{"n_layer": 14, "d_model": 256, "n_head": 2, "n_kv_head": 2, "head_dim": 128, "d_mlp": 704, "vocab_size": 6755, "activation": "swiglu", "norm": "rmsnorm", "norm_place": "out", "norm_eps": 1e-06, "positions": "rope", "rope_base": 10000.0, "rope_fraction": 1.0, "qk_norm": true, "attn_scale": 0.0884, "bias": "none", "tie_embeddings": false, "parallel_block": false, "init": "uniform", "init_std_qkv": 0.0266, "init_std_o": 0.00503, "init_std_up": 0.0266, "init_std_down": 0.00304, "optimizer": "muon_variant", "lr": 0.00488, "lr_mult_o": 1.15, "beta1": 0.93, "lr_head": 0.00339, "warmup_steps": 27, "schedule": "wsd", "decay_fraction": 0.31, "decay_shape": "sqrt", "final_lr_fraction": 0.1, "batch_tokens": [16384, 32768], "seq_len": 1024, "doc_mask": true, "train_tokens": 388300000, "steps": 16472, "dataset": "wikipedia_en"}
MLP neurons of a small language model. Each row is named by its layer, matrix (gate and up: input weights) and neuron, and shows model dimensions 0-255. Each number is 500 + 40 x the weight over its row's rms, rounded and kept within 0 to 999. Numbers have three digits each. A neuron's up and down rows have the sign that makes its largest values positive.
After each neuron's rows, "fires in" lists the words (lower case) most often at its 100 highest values on Wikipedia text that the model never trained on; "fires on" lists the tokens most often at its 100 highest values on Wikipedia text that the model never trained on.

L2.gate575:425507521452510558537485556482485479496519540468561456477505474417536517535535473544514546457557515451547443498429485519584517513518467538515541579566479532510494542528484525514497498557544518480551482485481486504476554505529566495497491483423507545475515511529605477482468592621534419423531498517544549536562456545505529530542506481464462483504490514477491468417511539516605495450581490506494538418510426528489490453454462559501494548505508549575535457499496462528396440507495467510446495472472498542426547549459528465519538502486530552486526432513490505499595467544546443513479532449513509499501523446557515620484558427471530536491455545502504495461507472535526470550501484483505480513504507535547487459474581489458497515502564513493516556567447504519503540482496473
L2.up575:528554502510385473514481494543434579530489499516402481415499518450472517548524504465451455511500460471558461468435464541446479531520522476490492449450458484419498522510517479484514427399494408544502462566542499529535545456503519540514552487548474605432524526490463503436466451459449421525454515458494578530528500530465483463502509481517510523505553509459507454448461526539482461555463482484490505499484449448526445537549494526493510473489433480423531512463463514524416419518524486528543489447526523523494415481518516518428433450546456465448529484588481496463532504535546524493507473498551546545526479458555605517541547449463513541458436483543503515464494461553500502492484475487539493518450498520488505435494411538502500396499471449521528535536499464467518523462498465
fires in: "much", "both", "well", "very", "all", "soon"
fires on: " much", " well", " both", " all", " very", " soon"

L9.gate555:515451578416441561450553492494491501464529419553489505465525484439465520512514488456453502546514477539507504546475530546456509455527551438516500496486497529581540525521527543462475517470474419519491542537529479480502432496539624483496497506473535560533557481481523501455556477533530520492574520494496555523558537489499527501474513522504557492529528424555530479548593507450462484533532544518445496520516504481540429428471562448511498463488478447497551406530497496471552436467450589508424477492539489451487443486519500501553541459451539448509504505489539536511462482532585488511526522472461492537426541483520585581527477457511500528476547526503435510495488512520577478434477480508509471490457565528515510507456544482427442419461473557496576595542507550466422438500520482
L9.up555:530480487583474525488507449487517515508495541522438534551529471524511467554585522446559487568512489530507529493477491510471529507409442553486453451578510546513603485494539524484533510480492526443470530505543461493504440542569518515492524455484489472520500634598525533493449527482485479495497538530479495448611522477504503466460532494462521418580390531513472470493581517493501499450410620521554480498475467493497555447561501507578501576520494452536457505494487517469418464478493570473506566496450469516477500472527557469496528494491508444509461437491465500514554564505554452483533509479499516484501535483540528500556523476498532526428519494513430401461510531444476449549507526520450527459463508526568468464437525548536472497458545532464533525566543485494522519522496451
fires in: "was", "is", "can", "may", "were", "not"
fires on: " was", " is", " can", " may", " were", " not"

L11.gate19:567468414497523490490476472491504535472490490475519537531485517500446502523530525551459519471385523511472441462458573512509482443524484510475444520447548472465573473521475559477426551534481584555522446500537480471520530465550526506575544479451454469573544487499444482502500496480506446554572479493501451540483490597527474503496541601448474516418498480480448506526533518529484450449442605498525553476484542455452500585458517521532506507471483496504507471527447550511531539481488475419449514506569506495522478517484541488500516561402527488505403473567498457500465547442522555418513565554487495556574516578436561502508452499509545474537511521557493491511450495464505488554442460489520436515546520507521491377482461520468549511496495509506471473511444468441494497470478541
L11.up19:464494475490389406514522505513523445523499567473426528542459520478477457487506527534550438464471569565477444430517491468492506560441485566438506480539559592522551540461453468495407513543521484529505501548446496496533508540527481478454448534492459510482497524507544471441549477534529520568476413535499460454606484502531471447469454473444510492434467484447505503475507486499541466503522390496516458547419436449550550435480584492517535569458521567508542473473528416500458536438574436534483455517508483526527460513501486454416502497552513486489516478512446413463516460497541499502476480487486531501502591514549526458508527531524465472507490479409504526436489521471519487482503522503511541489455467516484529490496463502499517496443485604485440513490516506549524546467572535
fires in: "in", "of", "during", "between"
fires on: " in", " of", " In", " during", "In", "ween"

L8.gate177:499513571576497518480489560529470474446470507474534472502485485478454452403471555426533520460446475424550500536461456456507473531520552483508540445524451470457517467482518509520474456527450483490533464482460474504436474535476543493469582555499485485556416487508499493534535470533513518407565495502505522540483577499481480531396521534471471568494526447515487535571453551497475458472486431460499504491500550534459503522527535474461462550498600448464476523460471529458424437490485505555464487434497487503470400532550478441439485463480492535508499557464445580544496502521500526485512550422464498461532565567527485492459454470396523517514501535536532509546491465624458504505563529482508504444443496428512514493503459514495448490455436429529475551492519502536458506425499559
L8.up177:445549601455452450490517500503503488527541485507537534478539598502423547436432523506594540516442570471579556502520468418539530447504487464552485549516500595456450439443532487540557501566539480479505388490488517495509484454455548494477526553479478500519511486461504489503488499471495463531528556481527566491465436448503516539517472492497497483531528545463468501508567455522514483528466474552528502493523543485585495486519456494527475521486486566451527447546515465531411428435555518482507468543521465557458478464435508506510452424561508473509513550496465509442525463434535464546525464566460493468495591411493548534494510491536526457457533518497501463459423534530533519512546544512501500475520444536432547541489515470484411494519481442476501509514473494517429546475545406
fires in: "the"
fires on: " the", "ian"

L11.gate602:446417500424469599536491461498532543539494533501484588466459503515556514427483443469478541472547533560479496478468501494384464535509465464464503501510489480458537494546536571496440495548496491462517496496500542513519551558467523547463470511484537511467514465443557509505500505504496443502435596484480524565525435468451444473495471452459536528468458498446486508493544491523478455432558545466518483554482447512523411440511512504523460467450510478436483492436412459484502434534480575463568533483530496449489528526445529509534528463482492444510522501535446531452479463576506466513512498487489447601492592483494464525510461530446567509474497441430522533573386515519501459516490531417460521464471465531507510565490516494534501471438612506532440494545449485481470516496493512
L11.up602:507517559494498568442513445514515515399486468515532497462450467510514501515545504423474527431559485506495503473507444520516492462453494563543512525538524447599533476596542390500522472470491633530428550459561505568558547496529502439515504472414524498511432480472499473468511531531530447493491498531493426484504552513486473498502469509521457536469455499464503531522514557497474488585439559548487503496523549583481468483506507466524434493506528613505413552499486489471507574492592495484515479541548514518570473438520459533467499496502519509514438445467506527511519486510494478575439543597511451506472453564498407460525523498443537502485531478515507508477473506505497489510504471487508480585528435444450558499539544536462502507479461542450433518483504490555443526458487436
fires in: "to", "may"
fires on: " to", " may"

L11.gate496:441540515531480438485424519480491506470480481531521557485488454528524512541436519559462478539469462512481484498479471537533537501524493509499535513434495494439567557503501486440556508460490509507534476462543502500502536562488407502547461459463496534443496395470486545464506526472563531407433550549513538500524456591550505508479452444438469470548550426507480496469477475564545572438519465454445564484523504453489581536476500532500496502566522482510467502454482469406520539476550468470516525562529461511477415492434506477513500481499539502484457480434510413444533536541518529501575459542518510538565548537512481514511480499517561549554492464425518482598508518444579527491566467467551471565485526489482552455528519436442532486478475445478423525518443448424487504455494551
L11.up496:496501497461480590477547518445546567420539551471526515537543467498468541528442462558491490565490465504508518484491528503522482496494559497499517429518443534502485499452478465460552453502503487523521494551497516465436488555524492485503545483457553574540467531469495462474547544445451466542455475527486487530481483423496525498476458473530484532431494498479502535552538473447463417528479456504441533562537532522497469492444540502472497514402505511524525532500506517433540445499485460514489434538518577418499475520490466514481519446514564390436472450417490439548434487554566501481511437491515552521476561480542529463539538448519528495507477558454480481473432504479564482514477584499555570602497481527440564469467605582520537514568554563477543457548525451453491507505537527
fires in: "in"
fires on: " in", " In"

L7.gate307:498490517501457507506458473481422497449527449484461486456449479579579450484502496454473571480462526459483487503597467470457477521460479471560473502504458488475478514523501494503469531539513533565529570478513535439495570440459475425493503449469490482554469490500460493489437445582514540521525513532492498510506526477518544565497480472449558446482499463503533517561522492501481586529461437459518583445518454450542528428514512416545511523469428549520487506460510469471501501430482516509512563532453486488490539527509503532423512553558509411507480569538487498528518525477462453497561475535550475584593510578510467532443485448501478515537464506399479483465492607426429530463558499440547480473522443547519472490462500533546520415442533507561520509531561530539487586506495474
L7.up307:567574450496497514543586469519496478463489431560405525414519520513469468431451463450451573472551585505490606480480575539433529482444530480468496492513438490484511495411453497536500497456525425561467496526434470540594521468498485522454539505442551564503491512514461452502491487511455521477539506486504535480553480483538524503508494426479543527548485534547505527556539472538536552531489533464480527498475467473475537466494479413582501507521560455503492546527478503537485488451496475450553543445544480510498449521559501483520503573478507525427439510523536503548490480532501476504543479509462475440544434435542502563520449523507499541518518533524578502529536425479555523419490468492492460506594587458524508478435507544476434558497501506459448528460489554526543427491497520
fires in: "a", "brampton", "garcia"
fires on: " a", " Br", "c", " Con"

L11.gate358:512569445446468562490453505442444483471423481539525615474479523449509524541518459381497486584458508483487455499491467550525457513506547495497503512505460504493537470451471561556524472557521506492515431553467543466494525506536534529521546462490554521443502411466477524503462440486455551449517498475540457458475483490542505583466518444420492466497466553451550443582502517437501507446558479426548531523470510489511543510457547514548511470446552529535482528502526495530473556520526486501539452400533532502520497481451577517500428513478438515491541501511515506561489498500520591491526480485515479510475507520508550532505477499485553484444494520511529460532442567495479490567471570531561534492509515451581486442460456485474506512550576577519540387458457478485537514443590533
L11.up358:535567531506518531457468466456525517474465559547473514522468566543470449512507554493478555558463523570489495548560530588441491509506508519515503533507525468523511460402503543515475485519492464468550531463554474536516440538512491476441481570506540529454510459470517495445464523472562546506600391484461441494503501550553446515488415486463505512553492498483427490466438503540504507495533509437508473423556480498450556551466549449535492479464489471523425524559489495472512458418577522442480505444419557490497526515550565530538611514448549435552535493503452572503542529505496464475517467498505535509543484447541525499496464546548541453526457497429549526460472464519474524444512489450505528518445461560489522586496434529515529541572532459500520467446489520466445558458463489
fires in: "was", "be", "were", "is", "as", "been"
fires on: " was", " be", " were", " is", " as", " been"

L11.gate119:503504448542460527523426465479498506517489624434435517465472507476482569529508493471473497495470513521521477505431435523460471425443460527567454543534548510410489444509529526457467478558563496551494468497533507481576528519521459537500540511519510469456471493526529461476516431424554520465497492508441447515489538492520510480429542527487491525496510535485473473530485467446471501438467493540475546502438472493592505456478497450470541510504495548548473491527537468547465469441484560504544506548507457435521513558555525575494524549382487474421443506425412528498502448483505540472493452472556506513501477505427569417525552460512518506516479544529445564442491483586475468475532487452525470577535566459479482550532503448444519423480467489544494532456512508483493597538495569
L11.up119:553537546488471561491481468449465435541467524524512455509500537518464488553485457464463527518519560525538532498550434578423475454464422421512468441502429577523442471496506555480588573569535504465478474503476474460489462534460549525530495482536506510419516483465489548525519505429550530478544456421570473473550516553466452549552503496472476505510460450471477535531457498459425495494528514576599532482403502469490533524466515498501487480559537546544519539515490521453436457516577475419528521528491597559539551460480514454487502451507515532495505463492474470476485518495579498568535505506473490545497537470478459497508497490506612470481495421463479501488488490544446604512508540452455468511543426437459479507461454501490502465455564496521504492547491518456498453540478422
fires in: "was", "became", "as", "also", "of"
fires on: " was", " became", " as", " also", " of"

L11.gate413:479464505505571492544492472445547527551490493522467551538461510486522435492493559481489488509509516480580520495494546516450533554565531492551498471459575480472469475534473485593504502566481492500460412524498503464446503484481429504538488459463457532512465508561518520502519514532466535520505535539475561511554415510439513458499542460482543487475511569420465503440508507524442537556430433511485478411510506477457554478434576536507467472540527549501497507589455546519513471491489511489490545489486514482416599523476482552488431493406449521456528562492569538470519450494555546461574535516501497607495523489460510522518515511440404502559508513519500546494550517460478505552551506484500507469553446501568438440547427514516521511521506446467537464410563498560532566562475526
L11.up413:480536462484495496512503458411497568500530474463465425503515419512466521498467534455507510428532557508451469539525505498476407452489425472478504561482543449480517490560468514503494535487456493474508502513511512513457470507465557525496523569539499485553609544490550394526492514480476465544494479536562467458497492582543495429543482566464438573539458473459435529522597488520523572492492419533526493538548532474520509532474505467524408520514480501509433524552533517507513626549482467493528520394527451511455473495481550468399506445437525539480519502488394518438522539462500487569506449528555525436538522556518540490459473487523470448477514485484545518528469536422521490504521515588561499505501521580543416502474500468518445524499483472518536493509479473503494495511520525
fires in: "a", "her", "english"
fires on: " a", " her", " English"

L8.gate546:476525504492466565530523507558476531483535433546395494475555512429515414441522496527555548530595503512466554527515524578410459518510513510507548557518466551480567513514501521536485529469455390522529452545536463502494476513424606508475481506506511525562481499510444515484490480488522526553535570529459555448578484502548520467413497532523511483474489463488493461558514504508445506549480524513478536557507502466534445407594477493570557553468477441544480506473544509524482446461495553525443489486547512485498459516538446430572514471521504472485433520499560470458428513513484540417487430434490544530473464515527564556530543489542435495487499505546497511485508443505564444526488500541522474480527483541450527463513483510509488434412465507486498515527555561484477424518440502
L8.up546:563540512524499489547519493512473515542521441495529459547486500506529607511558441440513457465474416508512555409455509508523434416427543474398520462535478581506437501510474480509510532497480463515462480503532438460522445563493537514512461554542455517490571580489516491521499486510506561516449440395519544472477497550455535503475540478514557517514500477507495530532478457456475510422476485544477468461495451602464530504464461561581527495529470582521448533542531503485505460537521505468527469536515557616521572530468480460528490460476449490487428497526526518591513491513485482432530531450515529479540540478529508547513489549530462488497457496544478513428526503510499439577471459453537547576503533468562442488394450503438467480499517506502492495482543514509507508543450561
fires in: "is", "was", "has", "have", "been", "be"
fires on: " is", " was", " has", " have", " been", " be"

L11.gate306:518454440513471485520439426468514571469442503555511543504494426475547435502485438472498473475558557474469509460520473525514480450482581518460495502476538498490597532485504497415478474486525476498506501502518542530464448505549530440555473482451541450431451516443475515470417501539472458484421590483584524530476528535471467460490499491460496463561525478512483515531581434498482378435545540424518497450431491501474484549487492474552446483512426506468504462452453520574476472532486529483527486492567550515450415536553541482486427510485450499509575428467450516471496513487540484531502497536444462506609517477505507542426555485521500442553523484494527495510484551510437422452467547514531475475457393522434534456459498451509481495512456468477519447511479484494526540499501517
L11.up306:445492540542487493460473494487434519410538476503497539460447462549440442441468465475515558516567517547503477484470488498512433515531458436524511555500584545508511513464544471512507491521484486501480475438511500547497501474532506506483542413481462468439517504477461441541446484557481510475514447526534613525543536432553440508534518530467545506580512553548520506543490534496527490496489507538449455470445472537467539510460488523490575504452466569472448482537447592495570617509488512463500466550513472538535498555577472539523523475502491510430549503443528469552480507502422483589455455519492455438552500584607481526517472540533515527480553481468543478516426538463554463513511499494455497490470486587465533583512537431489544524518549554482478495502531501535416464532448490
fires in: "in", "to", "like"
fires on: " in", " to", " like"

L11.gate551:436524434500489598513557558524556503518520476587554549493494495490548496580458564478483489477463489535541506490570484492603493527497526433504465418461492534564452492548477505473485507499558504497494492506501560487477510511498562524477534565600483493443480530505557496377495489523517494537473493456523521470484538522448416494483511489489544522572471563436485443509482453468491523533490474425502504473559539554520427471464534462505471542498491544547520510483515487493418597563470487465470571425404507463567502553457508496473551491464487515478525459460550504520548441457552506519478511471495545510469474559546418528486599477462577501519502493490477492449513504452471519531490528450505451515494506622532508505491496438519519510539445490533560470542442498464501553472503558
L11.up551:475576571543493458505519548443456442583507489512479509474499511429479510515476496489492524496467535544456457520488498586577526510528482488566522484546519522553573544473452550523464445502506422550472501494513503487557516527524485530496542487509532489521477444547569458429461508442496474461513509442523495489490483554516484510475531556477474463536456445520437458491530504549431539521549439471440530447626465422517502521537552535487387517559471500495434506497423530445467497544458525533523467508408515487444449504485515504486484536537579421496577495532545529516491525469446478460505528592463529495465445474449490544452522552563482445487460466461470528502510519511529490580514423477502545467538489498507471458454489473553494540529538421506539564449526562456547489444531450
fires in: "this", "these", "such"
fires on: " this", " these", " These", " This"

L3.gate684:499628517447454581441521540499496519507506421481490541498501506505486523512524494530488623444528524496471543437493468590457547495490480533513503511474553520471433507509428555505498483484508537503499516513498521436464486519529502536463450537500460559489582447448467474500539530513488406534564443559519526532598595475527540532533466387536466534548575542599540501550433454554451518528502459500459471564509491470504470504448570468462490539565518510518491504524497511559419541519505450483473542537499491488505479537451532510574523497518505473535491483494537524432548540401432455489538490484516453533505470531444556495475548507448455488526542513495477506510542459535472517554538492497519448521528442575443541449480500465495560521492456497467496566455488505461504502462566470
L3.up684:529544511432544534515531531482516479539516494442486484533448496526586527466520510486542567519504484529503578496488545516522471512504485508562526506522525467486538517495434544555478502540461497455448514517529523500577501525503520434532456503481507458459528468573540497563504482541529454559523478450562602461511578529519512492498470456551452485481504515547554527490440590517494522497495543493513568443495497514498442472480564481485495477572509496519551516592527562471479492509565491478520594560489545524515470550487517537467469549589509499487493421463487449475476573429452416553603510473574556500409480431517521541580480409544502521498528516528477452490509470574521574499465497508510470514553453528470555542454496450547528545470417422464497540454510500464458546456490528
fires in: "one", "two", "an", "three", "four", "any"
fires on: " An", " one", " two", " One", " three"

L11.gate526:535531493484442500486484518614425481513513477506514516481517528457488514469562492499528533520492494505484475549468510479501518539558578508458498528557577501533574514529474483530473508479522489514520488520578442511464533483524537448576505486540559584548498522487460437490426440563440453496497476521452520521505460526456519497517546474501469543543464459478516529588402464481444574587485485552503500504477485426491464488474451538538450490524525537485513414528519476583564575556507492509486601454530407489565471465515499563478557467554523474468516454504454505536568519421473460533520466541453474497511428509568494506444419502416559453468501486522549546488493494577483539450490496546517461497487511615493500471521498520494506569515447466469538529494477509515482580506453476
L11.up526:528568544462522581512514456501494515522545473450414474523469557457585543447531501444464538437517450457537493516486530455491485486462500502527460424456474491486473503514499539485513440447558476539602464566508513424494494482433450469523543486465472464554504512461509486485527476567516497471519534556534515490552461495541458487473413524539479533536466566462473542501493497567553511509501499508445415547470536420507504464543481490421541461536500443545515485367501512441500487505572556526429475527508477549479477437472534531508467526477466505544438452510551506402524603451526486534466541551507500544465527472482556550539505545524466418554545439529514475504529509458467505527518416526527476505475492494484440519502604523451447492456486556479522427482555506503536500494491486
fires in: "a", "the"
fires on: " a", "A", " A", " the"

L11.gate463:470479474465488514479473570497499517483488518487555459472513520385517442475435537408429461526496545541449472534468532502468492548421422508390428429441500476598545515469493447444512494487521467526459477474491469492459528542433473501520506425477460513510508451523536463553527508485493489471514536497570474445475406511549527496459504487577456494537467570541550521438494525537493452581571521490492444450553500561493548465468496450429539529564511476583527508546440504482462556493539472468490542468534514523450464483460553428489496571490514475465426525464449519504452496490469515485417473449460406462518474547475483426520535527463564506452450468476553542517468610507511518474489468475464522535521498553517482473490488494434519481504507457498442521478488493522484473478524523
L11.up463:476548464499482468503546548471512483422507516523465474541504544454498565546498471434557449516501438423506498530492518482457488442487465465519461462440492550524417463481502526459451469494483466528421496527478514474523549411448450536473513565530466445513520503533503451555517492512523515458540473548499487522497473444509523571571446584495515568476560460509489493533482457445456605530485494483453513518509578561474535439544473436504577498535526580451470424476514451455431508585552484547455479507446488534528535444479453530468513452483431502469454534458572475482526507500520514465527540520468528514533500561469534519484434457476519557502481472503395530510480523578507544446542481517473469504502412469426430518529444486515420449483541481513428500503556448497465454534534508
fires in: "the"
fires on: " the", " The", "The"

L11.gate201:447449507577503568508515451492543532504496417452434449504513500518541548551520476498502542528517544513459516472520532543468443481469523487443527491495458487515552492496492477499493518567441560546535578526582438457506476543516512511466530510553470542508540541453537515502546495508530436569466441496484479434497511439493487523467529512512516521461546550439471533522544402502482585502474537506419504517444536479450483485459590502537541483524455500529537478513535577516486461528488526560483502506453508498441563512586511546520526562489468465520481430432465567426461489434434463502568470504497466465482494593540526436556521537481470518483508440556527432574466546443476439541406418473523547535472515478460572550483513525465473503550483496513542420452510446499508546517513489
L11.up201:398503493464539529551443476483531484498520479410499546493540486471448516549462539491535492506544576449549495526510566459470413487527532454469510460499440551462556497482483539512483519539535480500511540602491518502527500524493404491439533513570493513506484484404462427533521547521449491517486530533483492462474445496505528487548530488444489510443490512495508526595553518480500509443507541483481598474558510411597527567447504497522426469479506543508509509467532482515394504535442522524475470510565506434429493487548477466483503539561508513514486555466562503488456527482487501409483559510546504451465515517496532437418398485477541488490482435408531527510427531585441550463478525555474549499470525534491529484427462514470466487485530465516497559558522466474495527521472498
fires in: "to", "with", "against", "defensive", "defeating", "under"
fires on: " to", " with", " against", " def", " Def", "ing"

L9.gate652:498496468472458527504508492457454507432420507446476535539520505498460435579475482567504501542438566519511530493512430509506431507528476504519502521551493468503529532404547522538501487432512449514542481506453542435545528529505500553532546519507485400524537523540512524560501504497555528528513576488455469474430502555510461547500488485447486554478466448445469595480448468486462466458491477465492526462448461473562528467444505532499469544479519496477512451445467550441500546526581507528542506512522508525507540574468371568471507434479458543546505485561569474550488476414463472493498464511486476563415422502541488502473539457468477526517521505499514572515495557556447468556559490455563546459542520464597463552549550472512541499502544530564480488514493560500447554545538490
L9.up652:469578598496530471493456458529484537512573501478422545478465486502486542502488472470474439533518473511554425475555496526565460421566566460453477542421535529474499485530436472461478494514477490503504488529488516553483504466465473459397515519414444424501436471461523480551471456498467496501440484459515457519509510496497448540491514573514532537487388482435460496525489506481482507478387480444541464461456484527456422527484497448495531491497447491472528471499460452551556601503507470515519517524483478455530571467486485510541588504501543504521466503428461485558502548552450546506394572468486493498506501485529558502408458490533459512515568522533455442464505497538504504464545451468497444533571490532502488463488550445457521429474541512585509513470521549475532502489449538
fires in: "this", "same", "previous", "next"
fires on: " this", " same", " previous", " next"

L11.gate563:579541466480548472437519452488454514473454501475475517507519533486456467503472419593506519491508442553473525512496458494499518533457495501455487511570555448532585533515526546391403471512519500509488415491500539470441515560498461483556501534434472414502480577484510454508502449572529547480489490426429509515459546522481533525462513474510532523568532503522513497571435435417513527522485558453492530432561468515508504482530516418505516537426509437480542511441520441452515553482509473464545467432573532531508451488525536572484527496484468437533509530472514473500569500479468480559463447462431490491509458545445555476485556533485561530498498501507453453440477519492470436537457465471486518559524558535536535511515438485454499575560500461473514525477532575550436468492514553
L11.up563:586510519527459500509462509461440450502570454533534484481436613486573480481499442509448534490468444520513536510515476483527511559495434484455474490498531461574547532533536492546463450494563491476489473581447603435486509482530573529485487537465480459529502480490519464512483516482543501541469451528480440468579545504497491510496484561504522480522543484422515529568531484538470484538522537549511468421478480443485540440412458530496515496415481447550508470511456543551531444480576515486554490504557455572543520435563493548491521502477524464462466516462543480534485545506490575578481474555523493458461487524548454548422469519433466525491485447452456545516499527495556544451462498501458461458581449530492457542499589441482524424440431503502452490494459488468498515539565507
fires in: "the", "a", "this", "minute", "relay"
fires on: " the", " a", " min", " this"

L6.gate24:489425506510464433477474471497534535487460446467494528502514533543509513514502417461464526502527434521563478445452515580488592527450454467532561466529427534448557471534505503461528526504470529518471487513487567528536466505482493469539514532488556431538517505531497528472463462505492451569525548490379574580512521579531525544462473528464506560447492497474425518552461547493515507536547521490508502466474524525459466534556584382546500529442544547453506524457431543461482476526581485520516472468559506572512537543519482462445554454525451512551458432455518477471535558487496456563528532517574446453516484505533483460475519449595451493473486434512514513446476467474448503478483501441463459556471527512484529545502462448480541481436475525529495485496414539519499522432545451
L6.up24:437482455479517484421485544548583549504502454501541558472515556491471542507471500409406503424486488497487473487441456504538528488431435529528530508515458519525529472515544565485487582481479468505502473504451442481513486560548510505437510532485460513543481495455442490493428452536475516489484503513483529580531544498471557492544482464462533498531491496480475533450462443560486460542534483428554491449506526462470469533519524451527531449448480505397531568429419496482502445482586504478574443485564548510565534540500526448490497494539476539497512538487453513513607502470529508534505433536446418458557482513464462490557502580486550515478487419455510443530493514543533470499504567454506513493513494606449500471491479456569566533503483488564501459462450438542448469438490500
fires in: "of", "in", "to", "by", "there", "commissioner"
fires on: " of", "b", " in", " to", " by", " there"

L7.gate339:486506463525528516399535588564481548561524518494479518553551417478428507500520473484462461548421482501574587528477513464487485553506475568498491504510437490500501473447488508421476514488508579486520451469487478440530492506498504467492507485432514512447543454547557548521475490503475483523505452588470529524560514526509524535515472533483478488506530471479524502438468507527469432450449477436510554446475499479527460534460525462547413424564462512525449506597539557435551585514495471451429437561519444459497545567451488457459510517517441496451498509488528534517462533560516508482592426471455418491538457487606547534526487491450481450522479468492581517553477533458497490585447480486564502513465528524462471487503527512534520450507503483483544495564502522460495446536493462
L7.up339:544451530537556520482436518506470412525498544459497527491462513491540583552491531469466546503479511554490435486535485531514504478514480469479485515548517469493513487563445552495505409521401569443502514525507549385525499495391436475570548524533493496470443483494530482477482507486567464542535514477573458566495534499470504499512473479502528526487478551490458479513531486534436522439480514466479552460443513458532503461460488544500477498574444553525446512499421440515445531598580491459447484488569462454499450438475499470515506433523514496525552433479492484462429471544544489500553470516443481534487446465572434443435475490540538461556508523528501541540567477534471540522504521462531526487546484493417493444530522502549466479529503505492452593580470466472479543436445441
fires in: "s", "their", "its"
fires on: "'s", " their", " its", " in"

L9.gate573:409535487499460404521485441504539540495488440403483542445450503449446481486495585466460504521451497521505522536518521548536514482516539485458475435505460528572493499462443490562481493493471533485511501493474553516535490472451527541551573524505527533486501480553521520493521523485556492494453460503428475454532527432518436441584537463501429490572546465495478499481382411526497454469500479492478458486505493565498522505462536512591449524542535507514477523478558549536442511466600506519490556570507533479580482537524484474486526494532471575525491491417485452471465550453486413487528514468502464488545503603535484485487481442446482501495445496436467509512507475488528494492502500404519545439441499467455463573509485441471488522552555473559531475609541500481537525525485554
L9.up573:451484427452519465440478471527475467543490479482438425514478483479444484497432482498530449466503512561488491497545457532596504507472491511512473542516529535522518535499529501463530515529532401561479446483447529517580493577482470496442538447509454409484481498472487550493560517549439456581468515510474432491524505533543472502550509476545545539494443470500446445538539466510469479522570497546475465514446522500435540528484514518487494528561561488563491555492546519408486563487544479575456564548499519466451541492423518478476550546514446509488521457520524606542454434474531485441541528408546529501505536523517510448405515477505491516546574499540536460510511513488512592538474503499496495538487547534533596548462502509465514496533545486489422516474540538389437540470525488
fires in: "this", "same"
fires on: " this", " p", " This", " same"

L9.gate454:467541635494443512558532497468541524498517479482470602511431509432479473525512531434518526535511566462515542536422467529468526481445497504526521511499531609521494470464554447550495477529457530510506538514492507467548559525501492508514551409523516516490485390440464533572481456462491486509527477518474476507504526508508487450477499434540517533473597570536532527545506480502563539503519521496500507530520509508492495522519489487534509519535464460464545497444549582503497465552477512486471542491490503537578461571565537544520580544560539485484487540447492508476440540449473519531474430473486504543469470534566544492569550497471485513563536513495448526539534501527422499493483500412484369541466499516471513494444475476514558516482489510502514512461443478523503517669553480
L9.up454:475514453480472535569520433463485457490577472514418497486442564545468537538463573520590540417515600488522568490596565521492460489522528520480504533482544544493528506484540494518521497497436498408482495535460490419428484553474484481489513443528538583530500432502461561545479464469505488494489529517482527530478465473533528461422487437526415516488495483539526506473452455556459471487486487559480442564504517480510582536500507517512483447505469531442460540518444494563539493499500557535474509523470516519536548526442490455455505457428531423482536542472488518477507462531439474472486514509500495547460491530518544426544519477456496508517425521444457534496414454522477550499478472554469456541481497525577472483471559455550519549512516507574402495498456586456478431454492553
fires in: "the", "prevent", "to", "attack", "against"
fires on: " the", " attack", " prevent", " to", " against"